Part of a small language model's weights.
Size: 13 layers, 8 heads of 32, MLP 512 tanh GELU, vocabulary 2048, 7.44M parameters.
Architecture: biases, tied embeddings.
MLP neurons of a small language model. Each row is named by its layer, matrix (up: input weights) and neuron, and shows model dimensions 0-191. Each number is 500 + 40 x the weight over its row's rms, rounded and kept within 0 to 999. Numbers have three digits each.
After each neuron's rows, "fires in" lists the words (lower case) most often at its 100 highest values on Wikipedia text that the model never trained on.

L5.up319:543483497483452490512509518468500498551538512465566501456485520543503501450410520475492438511463501526525491451572497474480573538492495523461506467482499497527471566596468534497499383599462544457501478503500500517468533500541533410499489498514458482467538472427473500530511495427497471429505485461521478494538482565546506465493472467483528525494527555457525497469500479468477541515518513500490461477507465426519535460472526528532518541480503500546524461494508467549470505561526443468486421536521533568571534494529562504470509571425483523514467539542478457468364484494507533471
fires in: "and", "the", "also", "to", "left"

L6.up146:504427468456498547532496520475374502359501387487545471524427540570533554491520491521533418498499471503525505468496493491437498446421503496585532455479530486423546504472561457622468545533541541523467501583526497526517457504471543500498478521440532471477546484481517573489529476445466437516523494540477561489450498469468475470400455478492502455466496541483436571469540510504493520539504495511469504501488500517515572489482523561516436495518506539545482552520565520551508500562554519475472498507465519463498511501476574541539531558456519594494483462508490412529542520470498479475
fires in: "an", "any"

L3.up440:491492498509524453545451524541484421511547500570495546483510540556522501479495562481449509481530562548468498453496495474462529528532534422571489492514548473574493534516446531552499435426548522468508485521437477502492426545460440490452506542443489468511526478521467497548519543394514469450481499529495567472498551500501415435528489538483469475486516462521518531484491565536501473565460496460440482496585519602441508490492492561477485595544484446532510492550519525501480506491517567515530526474532499408499505522481462505525493446516527513598497516554514497462508481480456505448
fires in: "award", "awards", "career", "best", "record", "awarded"

L8.up110:473480538552482497507451527522503467518475468513526502479543544569529501453493500510555497523500477495555474506493510510465550495424484497502492523481577545524489590550512417569514494519494587460481482484524432529531501566484522468485493493421530482503488536549468461428526494533633468479506556426456462515500537506531485499518502517462480464455579509467516496512540559472545533441539463500434512436501529499541568466394529505573500459446537512496470551494446498533456485519384500462531542497465462453519443534570495480602515537470558552479435491436460501449473517502496567502
fires in: "most", "any", "more", "t", "ancient", "my"

L3.up324:524468604458461480555473482557507516430436541503544558538465497409445521529498589509555479469431515517522502522522413510543462465489523438558509545444498460537519504490533433535478493497574530478460490456552468490437455446512568487511499506543456438558480505475486481509527417484529505517505519487524579401522567457496383449460459463520591529474550498546542628535474520495502535468438438509508570524497485473509519492478482483549514500499479400422474471509499557565508440474489557555517498478477504507539494511526475479528453513568499560571484505493470455467461521463555495513
fires in: "can", "or", "may", "not", "cannot", "results"

L3.up340:563492569488467464543441480435498533499493505500521546435526491508485475454468517494507495463503455487487526451498486395506489498492550515501467546472497597467507545463543466467488481468512459543456502454457504496518526446523540535547479451476483442506511527537603529465562507499479484429502491441538569523497423511484477491402448486533479484443508515516478546439534456507489485514500503486548462493489448482424530546507513508613526506496510518488519544523484503489496520544498466421499455490562544537555449512478553492493528523556538508458458467579579478544367423507509486585
fires in: "through", "into", "along", "during", "throughout", "alongside"

L5.up265:462488484487506387483544528518505555471500492447445484549488533444453494505470512477471533464556518583504468509482453489522511458529486450537471481537521574555507491519503465529478468536567531483515462497523489470475541533459508380493492452543528450565438482478433529465492440490505503479502460388581526502478445514551461474479501517506532521478437523463500545464548558506503447508502524608480498461500559462536531473571508505483512523468491463462492534581549562538501499462480488542576477516502563453492554500514507483556488437507572458508492493485459469482430502504503409419
fires in: "also", "not", "still", "often", "becomes"

L5.up74:498505512475493482463451512478461465516531425444582507465525549519430522502443591524500495509497503499502532494458479395468530534431454551504450451481505457536507543497471443570504451473520527478497515534529443548475528525490524495518528533528501441514527446535489505492514569494515446472480521434478567483551457502517464464504432526511485493522436577484543531456512501485429439546526455495512539590522520510513563471428463516597482458530490390484484570500522516498513503601530419446537464506533548543505507507507572490556531524505517484555444472539502555484426426533555479542
fires in: "to", "eventually", "until", "currently", "before", "also"

L6.up9:558479550446483494521480549382601483489490536480458512490480543514509510558532575497535489436487494504474522535554531482473575541530548429423488508491525491445532462523541503552479427447520581456501451486533474522465456455520489436487508484523582410522520523403527485470573505416514347504502484453543546492560489520564395523462466515547484498480543434473512491479534511467505507516482494530506527485560478561498534477442452514511545470536518473444520512566492557495516496478512556495494512481558512528507509545446496511527465530571524496488469513497511537455519549477491461504
fires in: "that", "which", "also", "with"

L3.up277:514558489487543466458510498502560464507471462499444550401502541497393529482478511504499478440396489540458535450519402465476546457458519453587502535527575548583536510570466573494486401534489491555508470530490482550499441490458452441524498481547522513535520480515512504525488451476480426490453556551557506490556558506463539435480561465492572491505499447555517427496438557485493471465543498509505523507473496467449508515442517515481446489526522495445444458541522485513493403448549486432507517493526567406485492497503474521464498487487503538569471513514530462512467527522509570549
fires in: "served", "as", "played", "became", "plays"

L6.up112:486512504435498474470457562489446483575470517532507506462523505521569500561536494518477471510472494503481435460499422499529494476457508545534547542438513464537467496532588472468483415439519508481501537562468486467503519473486423465489460510528565462555416554491501455480501566448584497561454519471526455447476503498497509572537517459485521511435493501546538425536521519527461511485474462512360477565500496455525529545534580501517438529495514496471451391581484483505482503503547569513494480527531538508536526528447480474533519526509577454538494496551511567452485490512439492484
fires in: "he", "incumbent", "campaign"

L6.up505:484510551492501521490504508461525521452468526482526490459444439486501496487558637531562445487503498487461491521464487540479508454491477419444490572447564499524524427509502566551489501472595512440481457525492524493582471526534503482510525558443567499557455535467462502426508458485497526475481488387523527444577512421553448498459513457481528504437499470489547464476407511568485493410550508455538505480509469456470485446515456484559447497490508540495451537466477522513487496490481531476524543518490491533559426528544511471546531536534576504429523530460538421498491530516483436452
fires in: "this", "guitar", "average"

L7.up314:549526531487504527540517558445489587493480574502500519493443518479492485491502491489529455546488457493477515522507496491472534524437533464522486436442544543507524517464460520556483486466544485499500517542474499502469498488573469497479518536479497469490550529493486522516550474467489415535520457496535540436502514557510434458454484544490465440438460522524515463494547495540553574547485467581444447511508481485462502476450508518475559515474464444543467504500515566591514486605435450547357469537562481542637522527448568481549514503551507480569500516519565509484377452559500475491
fires in: "team", "its", "head", "currently", "club", "are"

L7.up238:541495555400461472553517475493442470509566509471536509492499557503487476517426489508429470550523519474510493519541518520473529565517525500523505477491514574481487523537582414573515510539464481528446541513576455551559433472540446501484504459520535450538551504452408541556507466498507478509475474528558485546493492560501526504514473531589566460530444501486473479465468509488510484403536512499539498525529506462544513520478500522538574475504506444489451602530545468536495508515494468553472500496496630506450473518497568467478489534509510537460431490525548402491499456527531491472
fires in: "as", "became", "its", "died", "his", "becomes"

L5.up298:478497539485506450537452420444491481438472495565492464500480495522438536455568505497555519481477434492490481470441477501471543608608504523494513595541559456459482495575501470493490490550426502487480459410475444528423443488504493520530507620533534481518480534494552518454538491411520509489546532540469534543584553495486489496514543526539467509512418486562495510465411493484483481508502482425502567489468460513440465486455488478443508478542526502456523562517516503522491466473484435545419530554561477524513480489441576446530523535560534495474485493485493499480494499547479486505
fires in: "usa", "us", "keyboard", "early", "brazilian", "mexico"

L6.up63:506489505537476485497493506446482447440453437485538525455501504514465499494463549498512491431512542518520541515476522432472571509439453436567493477532522590519458515513479507432488479532534507552492509477546415565506508442510546554462439506433472467476484573560452564547523435503510472510431452436529572541492480523503516497486463460440452502485561516481511595426488509506446550469430462484496436459527492544443529504445465510534554509487551430484507505489571487491528541523461539471475495445514519528525466537502587503524458605506449519463519471571471546544472481557557475437
fires in: "for", "by", "of", "and", "s", "the"

L3.up40:447445502542487476593513482433564455497484523495472503412589534446514479400473546450443485405539522494493545430481547424551478514505537472477488493491522533493521509570516487514488492420481507534511496460468530410498509569528533537585584510443548497529516528512552541482507558458553535441497488498479504560519479511490543480516433480549438500509531473498536520407506467524465470506507507514492516525530457424491504565464477510562499582536550521522477555570458506553537530473575505485493511459577493522483519528435524449511490482527525435454489507540547527459578473551421507528
fires in: "for", "during", "single"

L8.up350:508477473508557468510490425517413446513531480485480556517463503604518491470503505491516459529446449491528482475422498425447535486519500516495479490576609544577460490524499421566493497453537511542476500491555439562447569495515582502488478480510493507514476510564473545482478507445581461528509471522514539464510493507590523500454434459542449492496530525489511496462550506531439436523460477532437542522491470529504478489436419514481472494499535420449499481551549548581512474545552468475501500470500527459535498505467506507503463522570495470475526530488516553555521498482502525501
fires in: "and", "or", "be", "we", "eventually", "description"

L7.up183:514496503466478471532494512455443453498449429480548464502445446489485491495553488522454490555479431481592549536477530499463594541516489504511545484527554563531488479516573463468519509482453487512464525564498549514504465519514592472431511494549472476477492487471423484450514512507588479537514475473462514412538548459599507456485469464512573565508500477468473481511503520474583448446501455562474540469515497484485472500401496488487510498529562556470480517478527474513499465590523474436416512470490449570510527499494508498484539533442566530475521464580457365521536504531523518526
fires in: "most", "of", "mostly", "among", "largest", "more"

L3.up506:597487529524531510531526553450479506470399477531514507561453568520442460482445434523468529471463513514513542502543528446529572409402440504511502496486514532512467480510452509503523445587529542524490470477493540500452512473448564451438474546482499530501468469551431484500445378478501437419557517473569479481577479514512513490548485467536537424445581525556596494514412471521581511481517460531540522482507560483421463509545520463528503498470550566526442456514495488493508408447491533436474489489474503522539515483495502506501529514470500573422493475541504457483485477513552473576
fires in: "or", "none", "considered", "no"

L5.up340:534507502509523520512471523425534501531445511498554490437553532581515469488451544524507450432484522526514547558479468414458540563397572512559530530445572523498472502521529510469498446508516493469496471573499419531481522503517486468517469508532421471483481525515439479489478469453497462418474484442562480491527471569469544483495444484509488498473550513444492502447559543465531520473498536495508471461469481436395468475460453537575495499466537503480485571458504495550505519482510500451433510517492574533506533518530544507488570492570452532521444521552494547531440439527488483463
fires in: "became", "took", "was", "take", "have", "that"

L3.up416:537463519529530484601490529449515526429496457491527521463435498551485444503531500488528397559532552519535522510433478557440443516442535475497495461530447499522477477453406538479504486500552514474519398491530554463531471473510543465492549490532501468613518486506453556488515484554497509458612496450527465482458528561474507472485433548473556467451439556469644521465460561514495521575442458520450511555542525477535480531441437499518546484486477422570436505490531527508496535519478510516512450446534513471504519522478499494499445539531492505494522508546471461476516446516452486453
fires in: "first", "second", "third", "secondary", "title"

L5.up443:569488510448477461544461481440483470523427545512532483512401523495561536504476459519520524468481444509495529431566591524536492527503574464497459491479481517546459479474476436542527524500496513504477485451476528413460536510472579513513542528447463469541504464501539540465551505468451464476586507466496543491522447542535458509540419496487448421499557493447506551503524487486559549483545454503538446541514481508544488501514501496465530516438549439384440514486543501472494493540467498548536494449569495443477516516524539417485478424462481527418463513505503489555544486549484536518
fires in: "of", "name", "population", "japan", "kanō", "thailand"

L9.up511:505474502554486560524521481363513525570482526522534530456540458424510469456436586551554469454501507468462534468507425472460547489573520450472429519446531539465493450503557516430550404501550493559504464435552460562449482449519546522530461546377545377532540534526543558455532494460521498497555472476525501499528447479489488483419468526511446460451500516424582476483534476530532552494508460466539483528518472426495526474502522520499414483516512493487496556482526532514512491591567492481528478501540549552496469522498526494457529457540504521468474492520470526511557504505512478539
fires in: "to", "of", "for", "by", "on", "in"

L9.up6:489465548474429541545555489502495581446520487555492497527479478484532470526531480519553424507454431469498513518477501448524506520432480413461470480557526557416538506491564447575525434540541465493507472483492502487585488515547490552505494551534533514484493488485467488409506491522526555524534482458514521521580472553528478471480490558518554546530459488476494442504472500536475426507504541432490551536502452482565459487456482535481492490440473442539527486493529494571514456496443507461518505433438501473537554520534526477513547573447512483446513475480453490482524519494552455506
fires in: "an", "any", "entry", "entertainment"

L3.up87:445553431527494431511465472450517472441539535499524546411498543534532500472526543505506508513480475552502503431558574519431464421539604463555485538545546536555496558553484539632512491517526483487515529469507539416466342511474415492537504503491487499587560561479523522540468472519469508479517563543487535465446542469478505506524522492496482465554497467509490516493462505513452429485520490528535496538567476493462480494465525556492455488550532499399532518470492475480491523460458475486521516515497506392547489489523561484539443458504489556486449547469547483512490491527480499543
fires in: "university", "national", "stadium", "career", "served", "association"

L5.up125:467423577504490443569511485461540459502484483516535441468523536503467418460556535512528516510455557509558549445528463395511583527517491462513435507542541531446560477533488550561507474477497491546469538498512519562470407415519532470574524559492498501500541564529579480483535500460516489466540504466473550509512517490481477469545460537455470495528435490518540443463518525459512484471476457444599472482527443456467546457422485494560423510519551500520475451483446506491546492470495462424540489490451452438487485483493545514494526577492490500486532507505490509445557469509548515556
fires in: "for", "during", "early", "irish"

L5.up93:463538522494493530551445514517408563463496576459495491429519505519547487569514443486487527511504516515525426515506551538566563536460561417543562510502542589550525464497448501451460472524494476448414463472511464516510485560528522546525442496543483536559529561426448561444497488486465523499482548439495482476560443539575456484475465526557511555479491518491511451448463489516543420527370521430556476536521519472388437482466476519568536510461553453444421506521492567484461482458560511482461487500457524509487500522440518509468524496495528448485498515500514545511503511491458471469
fires in: "according", "available", "appointed", "achieved", "average", "ancient"

L5.up68:504542573469510493484503501477561531521520486489543524406555499548540501445486502491516440422470487588549449488509525508534464488480539512612436505473506624521505525539536551545433442504413481538477506471481464463555511518507469446520407568563434505491450545512512468506527459454479475509515483519515521510413471503452519453396528570559535482423496529552525430487511487519489568434528499524542544498450487415438519478506459493538531562456456489428421544548459546576515496477490421476480425533484526494482493508474565454553491505475567471508473493482581473458502482537447514497
fires in: "such", "used", "known", "played", "served", "plays"

L5.up79:521463445489500460513574447509460497439509472480496549446453547469533512522554535514548548534495555550506476478484589486493542482471521412498512478528466563488541404492477464504504553465572503462488448461506411520486453498441571481455514477452490491474471479469434550489528538528564481492469492546484459468523475437583500430484515501544526510488460492540527502518414479519526418454485482548546563477552520457467536488465535484564479437496516464503521488441547531551501439469464585561539521432505533484536500506549485480442493559467531504495524506481451493547482509487442587540
fires in: "first", "second", "third"

L6.up449:484524515457597442539546509396492453529486520509538564465527496564522406531460469500475466506483417551602469483532524524478475553439487479527509563510503508442574525488578475506493502480484521517494514556518483489464464470486545510535475501538567496537456490555494532484556406501496576533475536543550539485511492501485436484432509492541526512520453463451475583487578502475476542470488524472434541477520400443463511483525473505483458525576550532506438571538491514557535440531491425366473525443469477447496507532491496476514494487454491557483502480515474537549504509500548432459
fires in: "an", "pennsylvania", "any", "anthony", "ann"

L9.up141:503423540508421518569577485509498474480557518459550448489454494466423497463492499513522448442521491594555509492484571529460536581422484531508484493517552485428575435487512529491504489551463430511508467515550478524591578496485498437537458455454486431528486485484434585481499441530442470505520444459500545473581495508461427510461521442576486579444540512471409506420492542522539521528486546489427495460481515531542458418440460530458527494505502476492521556499505483496486528518479532568462527509546481516495481538445577500495517520526484539459496446465506529487506492478540461479
fires in: "in", "railway", "israeli", "israel", "insignia"

L3.up118:455501509466489468539485454522502449546483525455451498442530504500468535464454527519467525506472577590487475422502433457473504533487570413425500431474491527463565517529496471564525456468487456512479506422512534539448440454489478529508539499530535459461551519536561470497538519440515505491508531535537534482462516507543490427507511460533520472537558527528542522447484463527501514498467473484488523467612398434413489537534511521549435543557452548518445538547481515594509470505517512490461460500501594464540444518491468508534473540654425545486494505467475384513442486520514562455
fires in: "for", "coach", "match", "with", "defeated", "win"

L5.up215:538473452484501453496453458477526525450481447538467525529427499458472540447561553531556479522451457529524560487512493465510493487549552487482523432603511485503502481495454488536472455433509475494452540507507516514618414486468446464518512537519457493481518470537521549470503431491419465508546557552519573440495501557536517525456450584483514549504551454548482501505505455532487494553468503535501538503483534527521511621526526495465522504460465537555515474490449509466505479494538550500545468481560455408519548500414548470463468528612454551519539500514543531483442496458495477538
fires in: "university", "league", "stadium", "school", "head", "ground"

L3.up348:502513476506532498589509481505508451435506469494566466482521473542487543492482486469555473449535476514506515496398393500492522547473479521589489561479475523559437463459564489548504477473502496517500462472442483574545511387511562423471506474529517429564452484460467530535506507474504486438492494476461490470433483493496487514477472479579605503453493524476553517488582533488419526453545455618357474476565438490500508517511493513491539520467515526486506517565547468492556490488508509436533516416466551518502518522526585481480537509507555533515518521532492455484487526478503467454
fires in: "be", "best"

L3.up450:508496460482479459558489555478493397498498475492600504489506545489455509460445530505452452468495509537507466496490428505457556440512472463483485577450488596525429456599540550530494432463479498512494474438535524438472447487475507485533567497454519517605544484591542501537519527457484510490534510551574539499556527512486482462446507435535491424543515472486462486445480477487557511485521482477523439545635486458416560570500521482531525529530532517503457499509499486550487509476536491537451453411541484473518476501467561489507487532516470497533516513542578424479453469542508459542
fires in: "at", "under", "best", "received", "awards", "award"

L3.up149:601464511474542499419484506434454498514437511485565466567423504531506497520466492547641469458530463555624488505490494515462498490474482524513497559452525513561459517520586517542520504508546460456490499491494505540470500494509461434461551513458511492459466521532512472525485479452514493468489500424552572481565454441561454508410488414524544574436502468507609539482479470509491474466533510515477460435523497543457429444533474540565487467520527467525491425513470540462509486545456434523439492478510524536539460519492490505543482592491542482481455503495510457488547584589463537501
fires in: "which", "that", "nearby"

L6.up377:476469577558543454563489479472482540576525497451571518487539561450482539451506566511599491433452461508513547510493469421510538575517544523463475495453502547449536535457513501483518465491534518535480529446587479553463497462503564494530542516451485485433567498501491508457508523490522552489550434467542540486486448547473447496449481485482385468496486552467534537457506510519444466509459469517558491484508499449445552471396466501563495533536577491446527531452513500472477503525520549496537452523556534474517508506513578521469556561483498488539464485570495491499398413488521471512
fires in: "for", "after", "during"

L9.up468:529454561503471501514545557519453526536470502564608545482488600478510476430511550521517440524511467465531526463537490543485544498522475492465501577472487522434467501470470444516465512475497475515491449445523559498520513518429536516508477516492503521482498533600507516445480496561573599491499437510473525476531497544496442454420499503454452526505509562552548485527423508548469532524539458477493522500448517526493571489519520563475385455526489472475464533479526484558528452573502498477477435466451509518472414514553535469530536490559456518522533536500497550496460590472514486414
fires in: "on", "during", "from", "entrance", "after", "since"

L5.up399:572453548471492483522451465502469454480553530566501458486486545492416557502504480542471517522460504541526459563517548441559553541554478480500465571455513541570537530588471444494522508534526459494502472419474471498449473483458562485507459580503437550517469464548512487467525467462472480494539507492541555537463442561467459530454492454541452552408416510514540583499484552529537509451506484489512516545471501492440559535543502544476485557500499449545477587480464547490467491509441512522429480487508495491518426515458507478520504511562520543483454390451565488454479432494481425483
fires in: "age", "than", "about", "only", "season", "year"

L3.up267:457509538533473454535522494443538415459468475513517461549554432465491515471495520494413436478502404520498508438479481439488468451538500469530471530437514548522530518522464527468466480505543527510433518472530528474490491554488522546524476492397529454549550511481437591472572435473562434469552483466526552522496430453537480461490478494513555455521452575531509465466511604551471503517417523483512547570534511521483456517496428505521465449557525397514514470492482441567527452536529556571470488483544543461517512542428491486488527480507512550508521512553490508472480534582501549546
fires in: "by", "from"

L6.up460:528491470503549486498460504484515485527601447496591552479470545506506394414459560523507497496476502498481466496421496508488450515477518554456490521417542459540542519463508484481529501562535492482482463456466359537480493483494613508567523529479530481479513521517484523513517527451484492484451472485531490500473502588506429466486438471551502447463497491471427521382600566507457549494586492503519518496440502481454555546484448517530514488561485483585488605484468516482505494536456513457577544481520496521509483505490572476477543572465565523459505490482515493477494494514503516513
fires in: "to", "that", "should", "t", "would", "not"

L6.up351:475475476463526461488524543515476450507574537466502446496513499543495498467444480477484519408408458530546481474532613460557504490520534520492436468481529536530543536518460441550485488518485490531508538500556457449522491535542501546523489504458491455502495482504483533412524515538478438498486550543395584471440526559557523528497468511579563541439525458494509501460492492487484463482528508560419441552524547495497465472535528532563476509488524457467459559590531488496523437473500554535348492481431406442492466528470515508503493592522491589454503529491452502431529486472517499488
fires in: "within", "mexico", "top", "israel", "israeli", "illinois"

L7.up231:528532537513540458514490551433481444460503460503512478463539512522488480496451494486496476453431469529545527493447508502586525449512481462497470571551520501445556449427540404512483518460482520528544532532525498533464520508490463534489592523498534475550525523520537512485513537533536510498554457466500502414502521516444428451488407481536474522524425551506609545504522502491470504497557465574462489506550471433499537523403542524486513513505481437458510548524554503535488530528462533492505521456539470473489533535512620492522598468543494515542499468547552566451482479515580404487
fires in: "be", "better"

L5.up113:469473500507512422470457487465518499558510492495544555566493583519438503490505508513529509493510487525453481535484534429493601528488524500495488520481528473480539417490559378539532486488482472492530480487540518455567500508470464451492507527470509475471545432518521557497510546466468499467545479494519490483485504503487469497520485525469425470502493508493587549499541455568497509563364511534462461452539532507537488593526457492421481529499490475482512489549514471451504476591516467544405515453500521559463462504488497480517575569522506490516503510455498487442523459554589362473
fires in: "of", "match", "league", "cup", "matches", "finally"

L3.up374:586403596468474513532532545416525491500489563460543527440498508504492482478496546497520458464430537554483462509541579500478515576480483413531475421505477574474511475499467511458485509447553465470523450546539441537504446390528485452513485509542456504578467444503524494486526452518466477435497508559476572508480459519479492525421479527611601510524512466477545485468507520496517538444476506540536489492551514575473519447486488500566547565519465419433467458540498555588528502527478523515507529578554541474554446521519513507482445505598521514508484450498503463507505497558501480476
fires in: "second", "located", "took", "made", "third", "first"

L5.up5:549478540523511487441453462461409490541494507479544436505422486514440489472492538486481514418501423501531494574443516418482481519485518479537511520511532504522492542539490508544509439512549472516524515489536512527548402497502392485513560446419516420466558536519510550503541500496478490426489494440510545519435485494491506544450449462524514490469516514465521506394485543481561517508452519524472447507514548573476540499548537507525499476505473490488480552488564534492486537538448528549450479452503590491563570511500535521490525541591457526532492532507516551492461435503489447472
fires in: "as", "assembly"

L3.up495:491532535503452430469492473439468441533498438499588541504449521460457462442503589513520500453482464484477521503393539462501593465526525519485470528569531493510539488543453513569494522475511452486449561519546477488512488477545510477502575470448534543472525503516510515458504539461499464453475487470479578478594528519476490511488405446430514521540487520449467477538460502501512489553429404480530474450493471449498603570376529544498462487504554518464491516447581504461496504538529512421561526493436510469489510515527615484436534515530521509506512523577516503533486511517575520464
fires in: "at", "from", "of", "department", "constitutional", "constitution"

L5.up85:530499498510420570568511555515506487418493480559589531463488513549531534468462452487470515421526495491466508489498511466468520500432488411572499509485500557521538515476509455506519480503527504444529524537576469522419557426546505452520422479564514439532508464495535522532525515416553443447462551505483575453473523463470446504514529498471457480460522528470440562546509578531491488526428540441426532480538574536506483472524512498451484482504508522467453491523526436550482452472418522504468555495519637466488516469485494495531544511569486462516533460479560491441487548523507516452
fires in: "it", "went", "find", "an", "https", "charts"

L3.up279:518513578534540511536485458494489462502519517421459538478518514438490558461468532504473531462534523562494462483511476440483548500488485477526450532463495478450471421519550450530499522516537516516490533405541454598499529470490496438459508555554507527521464464458489495493517497488544407484515471506538517480479511548495478496506485511540467511532507520484475578541437490523471461457532375571428496445506508505427531495568433489542431523500485451460504540550544530608497504449521522424513526471513576563506451505464482468505580456536569511483479489510475498491415511459534475460
fires in: "have", "has", "having", "movie", "not", "had"

L5.up40:536485518525485523471500443509525506506471483432548508500518517587494509515439435523553488493487490554512518541521590506496523511387506519569494512456559537460509466532551486493519551477513478469446479504531514472492482483593569469485465529506512562469503521495395501484501456484451456476531468575379548544531530556487511438480499479511550546474455487435536514508472460536423488429526424461483457440462444511498523449457432479474474477498558450511460502481510517555516503525495453515450461489403514605528440510465544508574493532528489491551505506459511507416486561545499525471
fires in: "the", "most", "however", "many", "two", "them"

L6.up436:444488508532528521469488432486433473450482477521584513437490544535479497497479508540530482475436506469643532491486501481463521473466475550507512494470573492452508512523480534492500429501543563506473516529522392530472486470459583502470470502493554509512449448524489529480486493539487450488463413498441576445485559543526540454450418490445454492501462494529535571446507534526466513487473436456480469485492503492426563473510458532513512586566533512458457458464510476542476558488418419470446461455476511455527541524451521529519483515459543549502499484500529542484483471498478522395
fires in: "and", "or"

L9.up85:489417483518507458442538542462483432527526497574535487488487555467500501547516605481497510476509406530522502540497516494468479568420519538445529501418511536529530520537559492601490476529589484544508520506523487568501492449510502443504470511537498481497484445480457505418557508507469553500499441516551466508508435470560434558493493558514520502441530474469454483492460408523465517500410475526529482529528458521478477561498486494521472499538498494457519453428485472477529519508447471493579529465538530444557524515480504521581479513559581481527436508548440457557506465498498505473
fires in: "census", "of", "minnesota", "assembly"

L6.up305:528513563470546439493484487505523517507424475547454508483482576582515487415483513508523498491481469499507472463491556500482570495439444509461457521508543580473454425524498542486506483407496510502555439409463498549490490480537547546553556504482507511502485604573532514469538448504518430494510496472446491498506477431545531514476512502502459539454530484490543558452477507512499524453463504570541503461487470412469445511523527472487579512525505554433478541484459540545483511547502435472529430374525507587523518500446499479593474580484513462537476483525500495485507481507587479489
fires in: "most", "many", "large", "some", "mostly", "young"

L9.up334:494474483486502455539560572460416500410514422485492503529503492518461534503432538536471457476533521482497516526448552543484531527495488543505506559526515535520466505523489526526472498504590483519498406481526509464491566443531474475498543496535511478556523513547541523449485490509480473483518450511471523558513540468537550513453484446553527541462516517439458514536517488513442508494568512468471522437464478539532549482472513549601482491460483444501487465457529535536525508462583478530445514448539517524486506535512476476485511488478551517607581458551501450447442530484470397623
fires in: "an", "any", "ribbon", "is", "also"

L3.up303:547395546516517380463484510527539539509445485553458491498458595453454491406574516517475519416494503524481527431451559528492522558441528440496467469561543544471617480500474529514495407475483468533508490458481436442525387538469473437547495493487457552552520530510546495462544509441478468510467528531452553547512468473542488483542473492518462505512567490537527496489475491532553521525501488585512553522530502515477525539419510507544565541528520518397482489522477484443505506565481512468487572501489485524536494507479454470536434441510522493519525474560490503468534483514504469536
fires in: "of", "tournament"

L5.up135:492521512524522469493544463505529474531536454505617500492497472532493483505553558512508437477489488511521572547474466490468560478534450496519460470443527487461460439523504445522528424511517556488483499540505518542482488472481551455513464467442538521524509513480436511524509505453574506445524455506474470455498495516491429466481444464499486440526422571482536510485524517455455527492520472552580468505475479453457608527488543512571505461529451459506466526457522503650493505521531561514553515499503483518447498494520479535515511468517481612519488483556486520468365508508584520454
fires in: "in"

L9.up25:480432569479479435508422495455519551513486493490564484455489484576483545477499573520495534465486518575535542524475509500456574495499444462444513506488600504494416420495483526463522511485541583469473396443564459542455498467467535520505517468433557519473514560448471479497480551443515439507449487450489477509483520559530530471447472494490474438406512511469559492483534554591458499462515445559508523503483503506506609481487462522505525522528435485518464586483475480506442528495551508422523574472521535557514479528521532494623516502504519493483552388519512504471448516505550497522
fires in: "to", "would", "also", "should"

L5.up9:510513479494502463516466503526482544526515483497499561529485517544514514493520496494553453484432421565530518492545505380593540499516549536576537485552513485506507453473556510584479456536555498475492556501527438520415535494517535486531509482522507508529490480486450467502484464489492525519529500431542522437504460491539511536525518515525490521492504427421445443571471524471453442492504476480414486410507516506463473502536497524575423547538504492463468482534419528500495484487501491458439468569479447492579534524502473514472576467521545502500420521518543527470500488450574472544
fires in: "also", "not", "due", "has"